Weights of a small transformer language model.
Architecture: rotary positions, normalized queries and keys.
Training: a variant of Adam for these matrices, 444M tokens, 3385 steps.
MLP neurons of a small language model. Each row is named by its layer, matrix (gate and up: input weights) and neuron, and shows model dimensions 32-127. Each number is 128 + 24 x the weight over its row's rms, rounded and kept within 0 to 255. A neuron's up and down rows have the sign that makes its largest values positive.
Before each neuron's rows, "fires after" lists the tokens most often just before its 100 highest values on Wikipedia text that the model never trained on.

fires after: " the", "==", " in"
L9.gate1048 [162 160 146 144 160 124 113 173 161 129 136 157 186 132 135 133 140 133 122  99 134 133 136 114 129 103 138 149 136 141 152 124 101 153 105 126 143 125 140 119 155  92  83 138 114 133 101 125 151 169 105 117 170 117 174 113 104 144  98 137  92 121 161 120 120 120 122 126 125 148 129 116 111 160 131 129 125  85  78 162  89 174 179 129 177 139 113 154  97 118 104 120 159 129 124 146]
L9.up1048 [144 122 110 100 158 179 136 129  91 156 162 123 131 112 116 128 130 154 105 129 134 122 148 126 149  69 189 130 107 123 112 116 129 123 121  97 141 115 112 169 114 124 109  75 118 159  81 159 121 156 126 112 133 134  99 113 139  98 124 139 138 159 115 121 155 133 140 112 101  77 146 139 121 120 162 123 117 119 120 106 123 113 113 124 126 137 136 149 101 107 153 168  55 148 105 126]

fires after: " the", " in", ":", ",", " of"
L8.gate749 [ 98 129  92 146 155 129 114 126 154  89 134 110 137 153 149 167 125 136  78 140  94 129 138 147 136 183  96 133 107 131 101 141 104 121 102  95 117  97 126 104 111 107 131 137 110 132 139 105 143 135 130 152 140 125 101 121 101 130 124 135 106 112 143 127 121 182 109 150 138 115 171 107 131 115 117 148 121 140 130 130  85  92 140 128 131 128 108 109 106 121  93 126 115 109 138 143]
L8.up749 [182 132  91 155 131 136 159 131 121 133  86 107 164 120 149 109 108 140 105 107 130 131 123  88 173  90 109 125 129 173  65  88 120 119 130 116 112 106 122 152  98 114 102 107 125 132  94 134 149 119 170 162 158 121 131 170 125 132 140 166 105 139 120 105 127  76 160 103 116 158  80 182 144 144 120 124 127  62  93 148  92 161 106 153 109 132  92 114 101 150 118  77 136 131 169 123]

fires after: " "
L8.gate370 [108 120 108 154 145 158 152 164 132 149 118  83 139 114 143 125 125 141 156 147 130 152 138 153 107 125 122 127 135 145 150  77  92  92 154 158 149 157 141 156  84 113 104 117 136 146  90 179 117  82 114 123 132 148 142 160  86 168 167 145 102 134 141 140  98 155 140 152 151 115 119 154 135 150 109 141 118 114 104 135 115 125 152 103  99 164 131 129 150 157 151 207 137 120 151 154]
L8.up370 [147 120 137 107 177 106 172 153 148 129 100 123 112 124 136 144 105 123  97 149 142 171  91  98 149 130 121 127 104 125 153 122 119 143 134 151 158  95 131 142 138 135 114 164 131  96 148 114 122 112 120 103 100  89 125  98 142 169 136 133 151  47 124 171 117 154 112 141 113 118 113  82 115 149 123 138 144 140 152 119 152 133 102 127  66 166 161 162 116 100 126  92 127 125 110  84]

fires after: ",", " |", "',", " a", " –", " the"
L8.gate535 [152 128 160 129 110 102 133 124 104 186 136 139 114 100 154 120 159  93 162 152 114  98 112 170 125 121 129 109  92 165 183 104  93 140  87 107 133 123 131 123 109 133 132 108  80 141 186  94 151 140 119 114 142 125 141 139 165 125 146 107 118 118 105 142 128 136  99 135 174 127 134 141 131 152 131 100 128  95  94 138 100 164 130 108 122 154 151 146 142 105 132 160 113  98 109 173]
L8.up535 [134 129 148 107 157 123 150 130 116  97 145 103 174 146 118 124 131 138 141 132 136 129 154 129 142 126 109 159 141 120 107 135 117 117 147 145 109 108 165 100 149 152  87 133  89 152 137 107 104  92 147 128 119  87  81 140 144 170  78  93 156  99 102 119 124 111 148 165 116 153 149 143 140 141 127 128 126 136 138 136 133 133 144 165 124  83 132  87 105 164 142 125 156 179 121 107]

fires after: " (", "2"
L10.gate794 [135 123  85 130  76 116 111 132 182 111 126 104 122 114 149  77 130 128 178 147 137 124 128 110 131 134 181  94 115 165 153 157 100 182 112 136 167 131  81 145 124 113 116 134 175 141 123 131  94  85  96 132 109 122 108 174 111 159  90 126  93 106 161 160 137 133  71 112 116 149  95 151 136  70 134 135 147 118 149  73  99 127 116 101 138 128 128 128 120  92 109 104 144 103 140 124]
L10.up794 [153 108 114 101 167 162 186 146 108 115 136 102 152 122 148 153 116 134 141 106  98 150 173 127 124 170  78 131 132 125  76 119 152 127 129 133 138 149 177 156 121 163 115 133 151 132 139 127 133 118 131 107 100 159 118 143  91 115  95 109 117 107 151 151 137 108  97  98 131 119 132 136 154 115  89 147  93 104 120 110 144 130 135 124 149 132 100 121 102 104 158 135 115  75 115 161]

fires after: " ", " a"
L8.gate463 [151 144 124 156 123 114 143  82 144 148 122 128 126  91 120  93 122 156 142 162 113 118 103  91 106 130 112 120  91 109 118 128 116 115 145 149 138  94 155 162 106 119 147 147 101 141 164 148 108  98 121 133  90 110 128 123 136 137 177 124  99 135 144 128 126 130 112 176 148 133 133 133 143 147 109 105 107 141 143 136 104 132 165 149  63 163 173 128 141 155  75 178 123 148 162 127]
L8.up463 [124 148 103 142 154 129 119 125  99 135 157 100 114 151 131 109  93 108 124  73 121 148 134 121 103 122 111 144 110 111  87 112  96 130 109 107  84 113 140 128  84 122  94 147 146  85 135 114 108 164 100 140  99 103 147 119  99 125 165 138 150 122 120 146  94 151 143 148 116 133 154 106 133 118 140 147 115 186 147 124 119 121 160 114  95 139 149 145 183 113  84 124 120 155 168  91]

fires after: " the", " (", " of", " In", " \"", " for"
L7.gate657 [ 30 120  91 138 137 132 143 115  98 126 115 141 144  74 119 143 134  92  98 179 133 144 121 117 129 128 146 157 147 134 146 125 122 103 117 122 137 143 138 140 121 114 123 177 163 107 167 146 145  97 160 135 129 120 134 129 112 132 122  74 144  91 128 146 130 152 104 156 114 161 154 118  98 157  81 138 140 142 121 114 120 128 133 158 177 134 116 149 106 121 136  87 105 100 101 153]
L7.up657 [141 181 110 125 120 124 148  87 129 110 139 132 122 131 122 113  89 146 143  99  88 134 163 141 132 158 129 141 127 144 145  87 107 128 141 137  94  98 140 103 141 155 114  98 136 130 130 160 141  94 159 160 162 116 129 155 160 100 115 144 160 113 109 112 150 130 120 128 129  98 164 116 123  90 147  82  95 132  98  93 122 148 153 114  87  94 108 162  96 144 121  87 172  83 149 133]

fires after: " ", " ob", " ("
L6.gate69 [157 112 122 130 108 115 111  83  83 150 128 114 102 157 171 119  72 158  95 100  94 171 141 101 178  76 155 105 102 174 118 157 136 200 118 137 133 128  96 116  91 131 133  98  96 121 151 156 145 105 121 143 187 100 133 120 132 118 130 129 107 136 165 111 131 133 100 109 141 115 168 135  97  91 110  99 134 139  91 119 129 162 103 130 157 160 132 142 155  99  84 101 168 111  99 141]
L6.up69 [136 151 110 109 134 154 105  89 113 110 125 128 139  46  96  90 129 133 138 120 143 166  81 122  93 126 112 149 143 109 130 181 146 110 170 144 150 137 163 137 128 147 121 109 158 145 122 110 135 147 150 171  97 141 128  96 132 169 109 144 153 146 135 121 146 127 145 151  98 125 132 105 107 112 109 148 120  92 149 133 115  98 103 127 154 124 112 151 136 179 153 159 107 107 117 172]

fires after: " |", " ", "0", ";"
L9.gate376 [153 101  85 120 139 112 151 139 155 135 148 150 132 119 151  87 126 110 120 142  60 167 144 149 154  99 108  98 174 118  92 139 183 143 133 106 118 127 155 175 134 134 160  88 101 140 175 164 133 117 101 121 153 158 126 156 165 125 102 113 120 152 145  99 138 113 115 131 143 138 116 157 165 168 138 116 173 173 159 126 109 117 105 140  92 154 165 151 131 115  62 163 172 125 152 133]
L9.up376 [149  88 118  96 152 139  98 119  91 137 165 137 110 162 126 121 196  95 139 132 129 180 118 105 115 112 175 149 140 109 110 122 125  87  93 134 144 103 155 153 132 129 155 115 123 182 119 125 135 156  96 116 126  74 126  73 162 115 123 138 146 113 130 138 101 140 115 185 169 166 159 117 104 100 117 120 113 123 107 127 100 119 169 136 130 100 139 111 115 117  96  65 132 122 178 165]

fires after: " ", " ("
L6.gate63 [152 121 125  97 131 148 140 114 151 131 194 134 150 141 133 152 118 122  90 165 126 122 148 110 143 134 107 151 144  91 152 119 147 120 117 127 141 115 129 151 148 106 131 132 147 124 118 157 184 107 138 159 155 157 147 117 120 130 143 150  54 141 119 143 109 155 151 141 136 132  95 127 134 112 112 123 159 157 123 132 149 131 145 101 163 153 137 122 128 116 100 126 120 116 190 135]
L6.up63 [113 125 104 126 147 137 166 122 134 120 103 156 144 117 133 139 121 110 123 152 145 112 132  81 179  99 138 192 149 167 116 122  92  92  78 128 133 106 117 120 146 132 149 111 109 115 187 143 153 134  76 101 116 149 144  98 159 151 117 119 139 121 106 162 131 160 136 122 145 186  72 109 169 100 110 106 107 140 160 153 105 135 126 135 148 124 122 120  96 103 121  96 110 179 148 145]

fires after: ".\n\n", " the", ",", "us", "w", "-"
L8.gate1037 [110 129 126 140 144 109 130 155 112 152 114 127 162 150 134 151 113  96 128 142 143 143 132 175 141 156 112 139  97 139 191 163 103 150 133 128 121 123 160  96 141 124 155 153 106 132 133 128 114 138 137 136 150 113  96 145 133  87 136 143 104 161 121 128  98 132  86 143  90 151 165  87 148 151 142 123 137 112 111 143  82 169 113  76 161 111 121 135 155 109 134 132 148 103 124 142]
L8.up1037 [153 165 154 116 157 125  98 127 112 209 126 141 161 159 149 153 140 122 138 157 133 174 136 155 132 104 154 174 118 142 135 165 109 127 161  98  68 125 131 109 134 147 154  97 109 160 151 120 108 106 134 109 117  84 154 129 139 134 127 129 107 177 134 105 129 126 101 128 119 166 132 135 111 108 171  90 148 111 134 148 128 130 160 147 142  77 118  63 135 116 162 160 112 144 129 154]

fires after: " ", " (", "–"
L7.gate1314 [150 123 143 168 158 184 121 160 112 115 138 151 140 140 149 129 107 129  96 159 122 156 138 134 154 113 138 128 115 142 131 163 129 180 119 111 111 152 123 103 140 114 135 144  94 143 130 147 127 141 136 117 132 165 121 107  95 131 117 135 110 132 116 118 107 125 106 130 136 118 132 143 158 158 104 136 131 137  96 124 138 153  80 160 134 104 111 141 185 118 112 131 130 143 130 146]
L7.up1314 [144 153 147 131 133 118 139  83 141 116 149 178 180  61 119 154 120  96 102  97 134 124 136 133  85 115 104 143 128 122 102 146 168 102 131 138 184 112  91 137 154 122 126 135  96 118 102  81 142 140 127 100 143 143 134  93 126 126 112 141 141 142 142 125 158 141 162 138 133 168 165 119  90 102 121  93 114 124 120 110 113 144 117 137 122 138 137 176 118 116 136 151 163  89 125 113]

fires after: "3", "4", "L", "1", " R", "2"
L7.gate641 [141 141  83 165 110 106 163 139 184  79 126 100 131 106 116  97  99 135 120  92 100 163 121 141 138 129 139 147 106 149 141 122 142 146 101 167 179 152 143 110 117 131 139 159 138 103  72 161 148 138  84 120 135 132  75 173 120 114 116 141  93 144 122 137  81 123 100 122  90 103 113 130 160 135 162 182 143  82 162 115 121 138 121 135 136 128 169 119 140 105 149 128 120 130 126 144]
L7.up641 [137 134 112 119 188 118  75 133 129  81 139 147 187 155 162 100 119  90 153 118 120 103 164 100 159 100 116 142 140 151 133 170 152 115  93  99 151 144 122 164 157 106 102 135 134 106 148 171 170  85 129 144 129 123 122 143 122 107 116 109  94 154  76 112 114  99 130 119 105 150 120 135 143 104 143 143 129 186 143 137 111 100 164 145 171 147 124 130 166 123 179 132 164 115 133 118]

fires after: "),", " a", " an", " Niger"
L7.gate218 [124 163 112 150 162 145 135 146 117 154 159 141 138  96 137 126 119 202 170 158 114 138 151 123 126 120 122 155 107 130 124 139  96 139 153 146 139 122 130 158 192 123 150 146 131 125 142 166 157 126 167 145  93 100  62 134 128 106 164 155 144 100 143 146 123 134 106 137 133 131 166 115 145 109 137 115 121  94 116 153  86 117  90 160 114 173 107 120 120 145 126 152 134 104 116 113]
L7.up218 [126 111 114  80 146  96 133 115 100 125 170 155 123 124 120 113 122 114 131 139 125 124 102 163  82 131 126 134 135 101 153 127  99 141 126  93 127 139 124  91 120 125  81 148 128 118 120  92  93 121 104 107 111 119 137 154 132 155 174 146 115 145 146 122 101 112 133 115 149 158 122 146 127  84 107  85  87 125  91 114 115 105  80 137  86 138 146 108 147 153 102 146 133 142 153 120]

fires after: " ", "–", " (", "-"
L7.gate497 [172 158 113 153 165 161 165 132 159 138 144 145 153  92  99 151 127 122 110 127 117 101 106 159 128 112  64 146 162 127 115 135 151  93 132 150 164 123 137 159 122 115 154  99 126 120 103 137 115 100 154 149 138 113 115  97 127 103 117 155 137 114 117 115 135 199 153 101 133 108  79 151 154 110 154 115 129 159 112  64 134 184 129 119 117 141 108 167 119 142  90 143 121 129 128 124]
L7.up497 [ 99 116  89 100 117 125 170 133 132  80 122  83 105 102 147 126 151 120 100 127 143 135 160 140 167 132 152 140 126 117 155 161 115 148 119 121 112 129 158 107 167 143 127 129 167 159  89 108 132 122 140 127 103 139 103 133 151 158 152 136 109 100 137 150 114 130 136 159 103 132 127  96 132 149 101 120 136 141 140 110 135 111 101 179 124 123 115 123  73 119 178 120 158 143 157 153]